Weights of a small transformer language model.
Size: 11 layers, 3 heads of 64, MLP 1536 tanh GELU, vocabulary 8192, 19.4M parameters.
Architecture: LayerNorm before each block, rotary positions.
Training: a variant of Muon for these matrices, 350M tokens, 5336 steps.
MLP neurons of a small language model. Each row is named by its layer, matrix (up: input weights; down: output weights) and neuron, and shows model dimensions 256-319. Each number is 50 + 15 x the weight over its row's rms, rounded and kept within 0 to 99.
Before each neuron's rows, "fires on" lists the tokens most often at its 100 highest values on Wikipedia text that the model never trained on.

fires on: " at", "s", "C", " all", "ac", "all"
L4.up761:56 50 47 64 31 49 33 51 56 41 39 57 48 84 47 34 39 51 48 60 45 45 37 52 56 78 55 67 60 46 46 50 62 46 57 45 21 70 71 29 51 22 63 65 33 39 54 64 31 45 62 28 60 68 64 51 43 29 59 41 45 59 42 35
L4.down761:34 36 52 52 53 74 26 44 38 48 54 69 22 45 67 57 42 42 34 44 57 66 65 52 33 55 49 50 30 25 59 92 47 58 44 35 39 20 48 99 73 64 46 46 42 44 32 63 45 41 12 43 64 55 62 17 48 47 34 48 39 57 46 45

fires on: " fa", " Fa", "fa", " life", "iga", "raph"
L4.up1473:72 56 32 38 20 32 55 43 36 54 47 34 32 65 47 54 57 72 51 54 71 43 33 54 29 45 67 49 61 47 61 47 74 53 25 60 47 41 53 72 52 54 51 19 47 78 51 45 68 68 73 35 52 40 63 42 51 82 47 67 26 43 29 53
L4.down1473:61 63 54 42 71 55 62 38 78 50 55 68 71 39 36 50 34 47 35 38 69 40 42 31 38 57 43 40 50 62 63 33 41 45 71 55 46 45 42 46 42 60 46 61 27 58 39 70 54 28 65 77 29 66 24 49 39 51 48 34 65 52 56 27

fires on: " from", "ins", "ce", "bl", "al", "rib"
L4.up1239:53 47 50 21 54 49 70 32 29 57 49 63 69 48 27 38 53 68 57 37 39 40 64 47 46 73 34 49 70 33 67 62 46 46 63 50 68 24 74 52 35 81 58 56 73 19 45 51 53 46 52 53 49 34 43 47 58 67 15 45 18 43 61 60
L4.down1239:61 49 64 57 40 34 34 42 53 44 53 28 39 32 69 31 44 50 41 53 58 66 65 47 70 33 45 52 43 69 30 41 62 33 47 60 30 85 33 64 55 32 23 35 19 59 87 41 71 65 39 22 67 39 58 24 53 43 63 64 68 47 17 35

fires on: "ing", "s", "ify"
L5.up1171:40 56 52 60 53 74 77 52 54 54 54 55 31 51 39 49 97 28 37 27 51 27 62 35 29 74 57 29 76 61 55 49 39 72 26 48 72 51 27 35 36 54 15 41 48 50 59 38 27 48 64 43 73 57 15 52 47 46 62 62 44 60 31 41
L5.down1171:61 48 62 56 68 45 20 46 34 45 43 46 50 49 68 66 55 37 56 37 34 24 28 64 74 48 35 73 36 43 37 37 41 27 34 39 56 60 78 68 50 78 35 63 58 32 28 30 49 29 51 34 44 51 44 62 77 49 73 76 68 76 20 43

fires on: ".", " votes", " Sr", "|", ":", " Val"
L3.up915:62 46 76 61 29 39 70 60 60 60 43 83 39 39 44 69 23 39 25 10 47 86 56 38 76 56 40 61 63 48 49 36 51 56 49 66 72 66 22 43 59 28 60 42 27 28 44 55 77 65 44 52 33 34 52 62 60 44 39 66 50 25 38 39
L3.down915:47 53 62 36 58 38 46 79 34 36 40 25 57 72 27 51 51 47 82 61 26 11 39 57 60 58 57 62 56 52 38 68 70 57 31 24 47 61 89 49 23 67 57 68 54 63 38 55 43 46 61 50 61 73 57 72 70 53 66 38 49 75 45 48

fires on: "|", ",", "ap", "y", " By", "se"
L5.up717:66 51 73 51 72 58 30 68 49 58 41 32 75 55 50 70 43 53 55 57 53 54 53 54 35 46 46 41 41 61 28 52 39 73 58 33 51 64 62 47 38 73 47 58 57 41 39 20 15 53 38 28 58 22 16 57 37 39 56 43 53 37 42 62
L5.down717:27 43 53 57 45 86 69 51 61 41 49 41 73 46 66 40 74 77 45 44 51 50 76 76 34 52 52 31 27 56 60 44 41 82 20 32 61 47 30 65 23 46 50 45 36 31 61 45 89 52 73 61 48 58 71 41 26 51 38 51 33 43 57 46

fires on: ".", "s", "wh", " .", " speed"
L6.up934:56 37 37 46 38 61 37 71 56 33 26 41 77 62 82 50 59 40 56 40 72 43 51 91 27 64 47 61 34 37 68 45 45 31 38 53 56 46 30 70 53 42 56 37 58 57 34 40 35 52 51 52 61 53 49 56 25 71 83 31 31 55 42 71
L6.down934:39 47 65 65 77 37 76 47 58 56 55 52 47 47 34 60 54 46 46 58 10 75 50 42 49 43 45 37 50 66 33 71 41 52 45 52 54 50 47 47 74 57 60 56 74 22 79 46 53 19 31 53 41 50 66 45 40 61 35 48 70 38 64 31

fires on: "t", "l", "m", "n", "s", "tle"
L3.up1292:78 75 65 57 71 62 31 56 43 52 49 39 40 43 46 53 43 63 26 51 45 53 65 59 61 29 72 27 52 66 80 18 27 32 47 55 11 50 39 43 28 40 51 23 42 38 38 50 36 64 31 73 24 64 73 38 66 62 55 79 38 36 35 78
L3.down1292:23 64 69 32 19 53 43 40 52 53 57 61 47 47 47 65 44 52 32 38 44 54 47 41 25 53 48 67 47 58 50 30 38 40 76 47 52 67 53 60 33 56 69 44 66 44 35 54 54 36 35 32 53 31 39 21 53 49 66 52 53 67 65 69

fires on: " of", "=", ".", "\n\n", "SA", "S"
L6.up142:59 73 40 76 14 51 32 81 59 61 60 24 30 16 23 61 58 49 68 56 43 43 44 52 64 51 58 49 31 45 53 34 68 61 41 68 49 48 54 55 42 59 65 52 51 47 62 48 42 39 42 38 74 51 43 63 17 46 42 34 39 69 48 41
L6.down142:42 45 44 48 40 36 42 73 40 69 53 42 56 46 51 40 63 45 35 23 43 51 55 67 28 46 51 36 43 51 40 25 34 60 68 19 61 46 69 81 62 46 63 56 37 56 52 42 53 64 37 52 48 42 60 44 22 47 61 70 72 59 62 53

fires on: " or", "ly", ")", " and"
L6.up449:66 27 46 59 33 68 41 51 48 32 62 56 42 67 46 22 28 37 58 52 37 57 27 25 75 57 33 56 54 58 54 40 89 42 44 47 78 32 45 51 33 72 29 48 60 25 35 53 22 35 52 51 56 37 32 47 02 60 50 54 19 38 23 41
L6.down449:44 55 15 57 40 59 72 28 57 49 66 50 34 35 62 61 46 50 29 37 45 37 23 59 61 58 71 51 63 32 28 81 27 58 71 46 72 59 59 26 30 49 52 56 22 73 19 45 50 52 40 51 39 44 48 69 76 48 59 17 70 54 70 38

fires on: ",", "{", " Te", " Ro"
L4.up966:50 45 48 65 58 68 49 47 33 68 50 26 49 55 99 42 64 55 35 58 32 43 62 26 47 39 71 65 58 79 35 29 52 25 26 40 53 44 51 53 54 62 57 55 67 68 61 66 66 24 63 55 59 43 51 37 50 07 55 42 75 70 45 57
L4.down966:48 74 58 71 47 36 54 61 70 40 40 45 37 45 33 42 44 46 62 38 61 61 30 61 71 59 30 60 36 52 42 57 29 50 65 64 37 66 53 48 53 43 41 43 48 24 36 44 38 85 52 59 45 59 61 59 73 79 46 57 37 30 80 36

fires on: " |", " ±", "ome", "a", " age"
L3.up291:53 55 39 39 70 36 37 75 66 41 49 52 57 57 74 79 66 49 78 58 28 81 64 35 50 69 62 27 34 46 37 64 53 50 40 83 55 58 55 58 16 33 26 60 51 59 69 31 38 53 32 33 64 48 64 51 47 56 73 58 43 43 22 57
L3.down291:63 65 84 24 64 78 48 50 42 64 66 55 37 40 29 22 32 48 25 56 55 32 71 81 48 60 22 57 89 38 55 33 68 45 46 22 49 32 75 55 55 38 57 50 72 32 58 56 63 32 49 43 25 44 67 73 34 65 53 69 42 49 54 54

fires on: "ent", "ite", "an", "ine", "oca"
L3.up551:31 51 50 51 35 43 59 58 46 45 38 48 27 59 61 38 49 58 42 40 55 49 16 45 60 38 42 30 28 32 52 50 57 22 39 51 66 49 29 58 60 58 34 37 47 26 55 42 31 46 16 50 79 49 45 36 46 79 62 51 19 69 49 67
L3.down551:33 11 28 57 58 69 49 72 57 64 38 47 64 28 44 39 52 18 55 38 12 80 66 41 43 66 63 67 54 61 73 32 38 86 48 47 42 64 46 44 33 29 64 58 54 57 72 43 75 71 72 59 44 45 37 59 41 47 34 33 73 46 47 40

fires on: " to", "e", "de", "ll", "r", "re"
L4.up809:49 50 43 48 43 56 23 50 60 42 43 21 45 38 27 36 49 32 39 50 60 44 32 65 74 26 50 42 45 61 73 68 23 84 62 41 54 45 76 60 44 25 55 48 72 51 49 51 42 67 40 49 56 21 67 34 79 64 36 63 64 21 61 46
L4.down809:39 54 43 42 51 72 53 51 17 68 85 38 37 55 48 69 61 71 45 40 53 47 52 37 53 68 45 49 64 50 52 35 73 47 49 67 50 98 26 48 45 42 51 69 29 52 73 61 53 44 41 71 00 52 53 69 22 32 53 65 37 68 39 53

fires on: ")", " and", "y", "T"
L6.up390:38 63 66 36 62 64 32 57 39 39 59 61 42 44 62 31 71 72 59 62 49 43 36 40 71 27 69 49 52 41 29 26 57 49 31 30 63 58 67 64 46 44 27 38 49 66 42 46 69 45 54 41 66 51 40 65 56 52 82 51 55 54 33 58
L6.down390:68 57 52 57 34 22 67 49 61 64 49 35 35 30 45 65 46 17 56 56 58 66 45 58 39 80 69 47 37 40 85 41 46 56 39 57 44 38 48 61 46 63 57 44 51 24 40 54 41 56 26 59 38 68 46 37 41 51 38 38 40 58 45 59

fires on: ",", " =", ".", "-", "(", "/"
L4.up861:65 39 61 59 51 44 66 43 47 50 39 86 46 73 36 71 40 52 43 73 68 43 49 61 59 60 63 56 56 68 39 41 51 36 32 45 49 57 51 58 78 48 30 46 42 61 79 50 35 52 62 23 33 38 48 86 59 63 64 27 72 57 43 35
L4.down861:30 54 53 48 52 38 44 44 37 50 48 18 76 37 56 65 59 41 35 41 23 58 64 29 52 59 44 37 60 46 59 46 55 44 62 47 56 30 11 65 46 47 37 58 55 39 78 79 64 53 21 62 49 37 66 35 47 55 45 43 31 48 53 58

fires on: "d", " election", " release", " party", " game", " run"
L3.up1463:72 55 44 45 37 45 39 52 85 74 32 39 44 78 41 46 81 73 44 50 44 24 37 58 43 48 46 57 42 66 48 48 31 33 18 95 39 52 63 82 50 42 58 52 62 58 47 76 61 57 38 67 36 50 52 14 50 48 46 43 49 57 40 51
L3.down1463:31 48 81 42 50 27 47 75 30 71 68 54 40 13 31 45 27 38 48 30 59 79 77 36 46 39 58 65 54 65 67 38 62 60 66 49 23 47 58 37 81 44 41 24 43 40 47 73 40 59 60 48 55 68 41 73 47 73 61 57 53 81 63 27

fires on: ",", " "
L5.up14:60 28 48 55 55 79 21 24 59 61 00 49 84 53 64 65 39 50 39 46 42 45 68 37 45 80 43 80 71 42 39 44 56 59 38 60 57 71 71 54 60 53 63 39 52 32 50 65 30 29 75 52 54 53 49 89 54 45 46 04 51 30 55 44
L5.down14:55 63 29 40 45 62 63 74 24 09 47 32 46 50 61 59 58 59 54 70 72 54 43 50 42 45 59 34 55 37 62 57 35 68 68 38 47 38 36 52 35 59 41 31 61 72 62 24 54 55 26 42 73 31 63 45 54 13 37 51 30 44 30 31

fires on: "s", "t", "=", " games", "rs", " seasons"
L4.up903:60 37 40 79 49 47 33 08 50 50 69 32 53 48 65 62 39 63 25 52 43 42 53 44 47 77 71 56 45 56 74 45 28 48 72 42 42 30 33 74 19 64 45 49 39 29 60 47 50 84 59 36 73 17 44 62 50 32 36 60 55 47 61 28
L4.down903:49 27 56 34 69 59 42 70 67 55 29 45 42 42 50 53 47 28 51 67 48 58 61 43 60 28 31 64 23 40 14 43 61 41 50 58 51 48 44 39 20 60 62 32 53 35 74 23 57 34 41 51 51 81 53 34 39 23 73 45 26 68 67 47

fires on: " %", "%", "ix", " of", " special", " Pts"
L4.up995:51 70 54 43 49 82 53 61 46 48 48 64 55 41 43 54 23 52 50 46 40 47 48 43 58 80 27 77 56 64 64 63 39 80 53 29 85 66 73 19 72 49 46 45 58 66 39 47 82 56 49 33 51 61 56 61 40 75 32 48 19 46 54 54
L4.down995:27 43 71 28 59 22 90 61 53 55 57 73 69 50 59 63 43 49 49 49 64 61 51 55 52 55 62 13 50 49 70 46 64 43 51 61 54 26 11 55 28 33 64 64 62 30 48 74 19 36 42 74 44 40 65 27 64 58 77 54 57 53 49 51

fires on: "\"", " station", "s", " license", " group", "–"
L5.up54:49 47 30 62 40 55 39 70 68 44 46 28 58 41 63 65 77 72 26 54 58 44 45 69 65 52 34 55 66 66 41 77 84 39 50 32 25 22 36 36 43 49 27 36 43 44 79 58 71 69 24 54 07 72 55 87 10 62 74 57 26 79 54 22
L5.down54:64 52 66 53 62 23 85 18 32 48 45 78 61 45 44 40 24 39 65 65 49 60 44 51 31 62 49 18 31 39 60 52 35 38 35 55 38 72 73 45 46 44 62 67 56 33 14 33 42 48 51 53 60 36 50 24 80 45 30 41 46 52 67 70

fires on: " and", "8", "7", "9", "6", "E"
L6.up39:42 61 69 33 81 53 76 57 49 68 24 43 60 54 39 49 70 63 39 62 43 53 72 78 50 44 51 47 50 73 51 42 48 53 63 42 78 36 62 46 75 76 70 65 27 49 39 21 47 35 62 37 28 49 54 41 35 35 65 47 53 67 44 38
L6.down39:78 31 22 31 65 44 60 81 53 41 63 54 45 47 69 84 37 28 47 52 66 36 55 48 48 41 47 26 52 65 65 48 72 34 86 37 33 61 59 45 64 54 26 66 38 40 51 68 29 67 54 50 63 54 78 66 56 48 37 59 70 37 53 47

fires on: " of", "ul", " give", " get", "ain", "ouse"
L3.up971:24 62 49 61 61 64 51 45 61 48 41 52 42 48 38 57 65 58 47 66 35 51 56 42 63 79 51 37 47 21 45 53 31 30 54 61 65 33 50 41 53 61 49 37 66 30 70 63 41 38 53 54 30 70 68 37 52 57 34 99 32 32 67 51
L3.down971:55 29 45 32 40 56 36 52 36 58 45 49 91 60 58 52 52 68 71 49 55 45 30 71 41 75 38 58 55 38 26 59 63 41 46 22 59 45 66 36 45 49 52 26 45 54 14 58 50 71 39 41 87 42 31 69 40 46 35 60 70 62 44 33

fires on: "000", "9", "8", "0", " The", "2"
L6.up941:46 50 45 50 41 62 55 42 53 42 43 33 49 42 31 77 69 58 74 45 26 28 47 50 67 49 31 58 55 54 18 45 41 57 30 37 54 26 59 67 40 45 62 57 38 56 49 64 58 49 47 68 35 50 45 42 60 54 68 62 24 63 37 44
L6.down941:71 14 58 45 57 51 28 52 41 42 54 63 36 41 45 52 42 42 50 62 77 66 59 32 52 52 76 58 29 44 27 56 44 64 57 49 61 72 55 33 61 36 53 51 41 56 69 73 31 63 41 52 43 49 64 52 50 58 34 51 69 49 31 47

fires on: ",", " −", "nt", "icient", "go", "nd"
L4.up372:37 34 46 56 54 37 57 44 77 57 47 66 33 99 50 14 53 34 59 76 14 50 30 55 64 51 53 49 37 66 69 70 42 52 57 25 56 41 40 41 40 28 52 27 67 41 45 50 21 59 46 59 54 60 42 29 56 51 57 81 63 63 60 45
L4.down372:45 87 67 51 54 64 31 46 58 51 27 72 75 67 57 78 43 61 60 59 85 40 62 47 33 63 56 44 78 40 56 34 45 39 51 60 53 63 57 58 74 72 42 82 35 45 58 32 54 27 63 30 36 61 74 72 40 56 35 30 49 45 48 50

fires on: " |", "s", "ly", "ange", "ter", "th"
L3.up1250:48 50 48 60 39 44 58 55 47 62 62 32 53 59 36 58 36 79 64 56 35 55 58 62 79 65 72 30 42 47 44 45 28 50 55 86 65 33 35 59 60 50 59 50 75 50 55 16 54 50 44 45 56 48 55 53 53 58 37 82 48 54 34 57
L3.down1250:56 53 58 50 75 53 41 59 62 37 45 46 46 36 41 38 41 56 45 54 45 54 53 24 32 55 16 56 50 52 60 44 88 46 36 31 62 34 61 11 58 47 55 47 33 51 45 96 22 51 42 50 45 53 71 59 44 46 53 30 33 36 58 24

fires on: "=", " of", " population", " |", ":", "fa"
L3.up7:51 65 40 47 47 64 42 67 23 61 43 30 53 40 72 33 77 58 26 40 37 55 42 53 45 38 51 25 33 45 53 42 57 85 39 47 67 52 37 47 19 72 47 75 54 23 56 51 65 33 08 64 65 59 37 41 59 65 52 60 64 28 48 37
L3.down7:52 35 65 55 78 32 48 48 54 43 52 47 33 60 59 61 34 48 65 50 65 48 66 49 53 47 50 73 63 24 20 31 42 30 53 29 28 54 52 51 67 46 51 23 52 86 50 41 42 57 73 60 43 53 45 49 69 36 54 32 46 61 40 52

fires on: "s", "d", "ly", "ed"
L4.up1074:56 85 45 53 51 42 36 55 63 52 22 45 44 62 47 46 42 44 18 70 43 60 69 28 62 45 63 44 47 54 24 42 41 48 53 37 76 32 58 62 59 34 51 66 58 64 48 38 42 61 51 70 38 45 62 58 36 43 50 42 63 58 41 51
L4.down1074:53 48 61 44 53 72 84 49 61 39 67 44 31 22 44 59 45 66 48 27 39 28 83 49 47 40 28 57 49 44 75 55 52 26 30 23 58 67 26 46 31 52 28 47 51 27 24 57 33 63 61 32 40 54 44 49 50 52 29 66 50 44 56 16

fires on: ",", " which", " who", " that"
L6.up778:80 78 34 56 57 43 50 51 39 66 29 62 31 28 57 30 63 58 52 51 49 56 32 26 67 72 52 66 22 77 65 61 44 51 54 35 64 56 36 54 81 44 61 48 34 60 27 46 43 70 38 55 16 63 67 67 51 60 39 59 53 53 18 65
L6.down778:41 51 57 35 53 00 70 60 57 50 68 61 46 44 46 74 58 47 43 30 62 73 41 66 30 33 36 57 49 56 62 37 63 52 49 34 30 52 48 52 65 69 59 65 46 41 74 63 65 44 58 31 53 33 60 47 32 48 50 46 59 58 64 67

fires on: "e", " 0", "ie", "s", "ll", "a"
L6.up758:49 36 37 48 39 32 59 44 54 52 20 57 52 56 46 46 40 19 35 51 51 30 55 60 54 37 72 54 65 47 39 27 35 76 23 78 68 38 45 67 42 51 40 62 74 25 45 44 45 61 23 40 57 48 33 25 47 50 28 60 50 39 35 70
L6.down758:58 59 29 39 68 60 52 33 45 80 79 35 47 67 32 39 56 59 47 49 45 58 59 38 50 62 66 51 60 46 47 71 57 44 89 27 12 61 64 12 74 60 48 34 55 68 55 32 43 37 48 45 36 23 72 60 46 54 65 31 34 68 69 48

fires on: ",", " work", " end", " object"
L6.up1095:44 52 35 35 62 29 40 32 25 41 31 40 51 58 42 51 40 46 35 52 63 69 63 53 50 53 62 61 33 62 54 47 63 69 35 50 77 50 60 43 69 42 44 67 62 33 64 73 00 44 42 44 64 68 31 78 47 42 41 46 59 26 58 67
L6.down1095:55 27 50 44 54 54 35 50 35 54 41 60 55 43 50 40 66 48 47 55 42 41 38 56 42 30 55 35 48 36 39 55 43 39 49 65 47 47 20 53 37 36 60 46 45 65 63 35 68 53 47 46 47 67 20 67 36 71 39 41 45 40 40 49

fires on: "=", " died", "n", "t", "tle"
L3.up469:41 51 28 23 25 45 52 40 57 49 64 31 47 31 73 46 54 43 53 39 34 44 60 75 51 46 60 57 59 82 41 58 37 72 33 45 55 24 44 43 49 44 78 58 51 60 45 64 49 78 66 45 47 18 51 31 45 69 58 49 39 21 71 31
L3.down469:52 63 72 65 60 35 45 46 48 67 53 55 33 65 41 42 47 62 50 37 50 72 43 32 51 55 66 35 30 31 27 55 62 33 69 90 39 46 28 53 27 58 26 40 42 60 60 54 42 33 42 42 52 59 57 39 37 21 67 47 50 68 58 60

fires on: "'", " over", " Park", " \"", ":"
L5.up89:51 42 35 44 33 58 45 28 26 17 40 39 52 55 54 33 71 27 34 52 76 46 53 63 65 85 37 25 88 56 50 27 67 67 63 31 54 48 39 66 75 33 47 39 60 31 40 43 40 85 52 25 71 55 44 53 26 35 78 54 43 65 31 56
L5.down89:67 84 60 49 39 36 28 53 80 56 43 48 60 50 55 48 46 41 44 62 53 33 60 38 21 26 61 57 33 50 63 46 74 39 39 85 46 30 27 60 41 48 43 55 38 82 39 48 21 34 47 83 69 51 87 72 67 49 34 52 42 36 63 52

fires on: ",", " '", " and", " or"
L5.up833:65 34 37 61 32 72 60 55 59 43 36 45 83 61 31 38 38 47 58 36 32 35 42 64 58 60 55 22 78 60 74 47 73 58 54 76 68 55 58 38 51 54 34 67 53 31 73 64 35 19 58 61 69 12 49 96 57 72 61 35 30 38 63 47
L5.down833:34 57 62 39 33 38 57 38 52 64 62 73 30 45 89 58 34 69 39 47 74 48 44 51 61 28 35 63 51 36 23 43 47 38 40 21 62 61 53 72 54 32 47 38 43 49 51 39 69 61 48 19 33 59 34 27 49 77 72 55 63 60 64 75

fires on: "s", "n", "al", " his", "ural", "ic"
L6.up799:59 32 62 72 47 58 49 53 46 55 60 65 58 59 53 38 66 42 43 60 35 67 20 40 73 62 53 41 41 62 81 62 24 58 45 54 43 47 53 75 48 56 55 46 59 64 18 54 48 35 21 36 38 66 60 76 55 69 43 62 60 62 20 68
L6.down799:51 54 69 69 63 68 36 11 30 29 32 50 39 56 86 36 63 44 41 18 33 43 32 44 49 69 66 60 55 48 37 33 39 60 54 49 35 48 53 34 41 34 56 89 55 57 14 44 74 36 27 51 52 61 80 31 68 63 59 51 47 63 52 65

fires on: "|", " app", " |", "ub", "an", "r"
L5.up1250:67 45 32 23 34 56 30 56 38 58 71 35 39 50 53 43 68 48 48 36 35 42 59 39 41 65 69 59 71 44 22 31 30 39 25 34 49 57 57 69 32 45 56 39 14 42 54 31 68 44 66 70 49 49 57 18 66 64 37 50 66 29 61 59
L5.down1250:42 31 28 63 73 32 65 57 66 26 64 63 56 56 48 35 49 48 48 72 52 67 44 50 54 51 38 38 47 58 76 33 48 48 89 55 42 36 59 52 51 55 72 70 69 46 87 31 43 44 44 53 38 53 29 78 41 35 73 27 38 71 52 18

fires on: ",", " ru", "fa"
L6.up135:35 45 49 32 60 73 17 57 33 35 36 44 31 46 23 27 54 86 43 65 49 41 58 51 58 44 39 45 37 67 58 68 41 71 63 45 52 56 35 67 55 75 44 48 50 32 55 54 53 37 07 54 30 55 65 61 55 33 82 46 47 38 64 30
L6.down135:64 39 51 64 51 60 84 75 51 56 56 32 49 65 33 57 62 44 55 50 99 35 36 77 44 59 43 38 60 47 29 46 71 46 51 63 43 54 19 90 48 52 65 79 24 32 31 59 46 29 77 52 38 40 73 55 63 54 42 59 51 55 57 27

fires on: " A", "Ch", "ft", " ", " Top", " St"
L3.up101:50 54 71 36 82 41 27 57 40 22 37 04 54 21 57 58 72 52 53 58 71 63 47 57 70 42 80 53 33 64 59 46 35 48 49 23 56 37 74 50 81 78 44 34 49 47 62 38 48 51 49 61 36 72 57 73 71 48 38 25 37 48 86 68
L3.down101:44 34 43 48 61 44 58 34 65 66 50 78 34 82 19 44 38 46 26 57 17 56 64 41 19 42 51 39 74 29 45 54 57 53 56 54 34 66 32 73 22 43 59 61 47 23 55 57 34 64 62 48 68 54 42 47 21 43 52 24 80 38 26 52

fires on: "–", "-", "|", "”", "=", "val"
L3.up410:34 59 53 39 40 64 54 52 45 55 74 75 63 63 47 79 56 31 48 39 51 62 31 56 32 67 56 59 52 65 41 34 46 27 49 60 71 49 42 46 16 33 64 51 53 56 27 70 53 34 68 83 69 30 32 63 84 40 76 58 66 45 47 46
L3.down410:66 56 28 52 82 53 42 44 64 41 23 40 57 18 48 50 36 76 30 55 61 55 44 49 43 31 38 06 51 40 42 51 67 58 33 37 49 49 46 61 66 57 32 58 60 65 81 50 59 44 31 28 32 55 70 58 43 48 34 48 50 65 56 38

fires on: " is", "\n\n", " born", "c", " Species"
L5.up240:35 43 68 25 54 58 65 70 44 50 65 67 38 54 36 67 35 29 40 69 74 56 63 43 35 43 63 34 54 68 61 10 67 52 76 38 73 42 37 63 45 57 36 55 43 65 48 23 15 63 59 59 55 24 29 45 43 71 42 55 60 64 46 39
L5.down240:34 69 42 61 33 44 50 58 31 54 61 37 45 49 52 47 57 52 64 32 49 60 18 58 73 64 81 71 43 50 56 66 34 56 73 47 40 33 59 25 33 41 39 51 51 50 62 81 84 53 24 23 35 55 70 24 66 41 55 25 35 29 59 43

fires on: ".", "s", ",", "or"
L4.up1305:37 60 27 71 48 45 48 52 60 49 72 60 46 71 49 42 49 61 59 53 39 30 38 70 61 74 60 48 55 58 55 37 58 39 17 44 44 94 45 34 81 55 48 44 38 31 46 33 63 63 27 59 73 57 43 78 39 76 56 61 54 59 50 60
L4.down1305:28 58 43 55 52 61 60 59 38 40 63 51 60 33 37 77 63 37 50 51 60 54 56 37 28 50 55 62 51 41 54 51 31 64 65 34 35 22 45 85 14 49 40 87 59 48 62 74 37 36 50 59 42 41 46 59 59 38 67 22 63 34 56 46

fires on: "\n", "S", ".", "|", "L", "″"
L5.up1298:58 31 51 17 44 37 47 40 61 35 69 51 45 45 44 67 50 44 53 42 62 50 62 57 33 67 06 51 71 46 61 56 46 64 17 32 74 39 23 47 59 73 40 60 37 50 66 46 65 41 50 69 38 65 57 70 55 70 34 83 79 27 39 77
L5.down1298:53 66 73 80 41 70 52 70 42 54 20 47 58 45 33 54 49 60 75 57 62 43 25 50 46 60 61 63 41 72 31 57 54 41 62 69 27 45 73 66 46 54 60 39 71 57 27 60 49 47 61 42 68 41 52 40 66 25 60 31 35 67 64 54

fires on: ",", " that", "use", "ss"
L6.up582:38 38 30 46 66 36 51 43 47 61 44 67 37 70 50 14 15 50 39 52 58 63 28 60 59 70 65 40 60 50 58 53 41 71 67 71 64 66 18 66 30 41 68 58 48 18 61 32 39 30 63 68 53 62 61 72 55 46 68 67 60 40 48 31
L6.down582:64 84 70 53 27 23 48 26 41 55 45 46 56 39 39 71 57 89 54 58 30 66 79 53 21 33 28 60 34 39 68 45 32 40 33 38 26 48 56 63 68 36 34 61 62 72 59 65 57 39 64 51 62 45 71 29 26 36 49 34 38 60 51 75

fires on: "s", "'", "nd", "ing", "ires"
L6.up1503:49 63 42 55 63 55 77 39 65 57 70 65 50 45 29 66 61 53 65 55 36 25 46 42 49 40 59 10 66 52 50 54 64 43 47 57 74 54 35 49 28 37 58 20 50 37 48 64 29 64 39 59 56 46 52 58 75 47 54 48 43 74 59 28
L6.down1503:47 48 33 66 75 62 45 46 53 66 27 24 56 35 34 50 56 41 31 66 53 61 66 41 57 37 29 79 54 45 64 53 28 28 54 42 31 38 65 67 32 73 52 60 41 72 43 40 37 46 55 29 55 31 64 55 26 45 52 61 45 70 25 27

fires on: "'", "re", " than", " rather"
L4.up562:35 56 22 43 64 39 50 51 61 48 66 70 31 33 36 64 53 25 51 34 40 30 54 53 66 47 62 50 63 59 56 71 41 81 42 39 42 52 41 35 31 58 49 65 64 46 49 45 51 45 52 67 72 33 27 46 62 79 53 38 45 35 40 78
L4.down562:60 63 69 46 44 54 46 68 39 53 37 66 34 53 63 45 53 88 47 42 35 44 68 56 26 58 51 34 35 61 36 45 41 24 59 41 76 48 46 79 79 37 47 19 45 70 59 56 56 46 27 54 33 54 69 48 39 24 46 60 43 60 52 14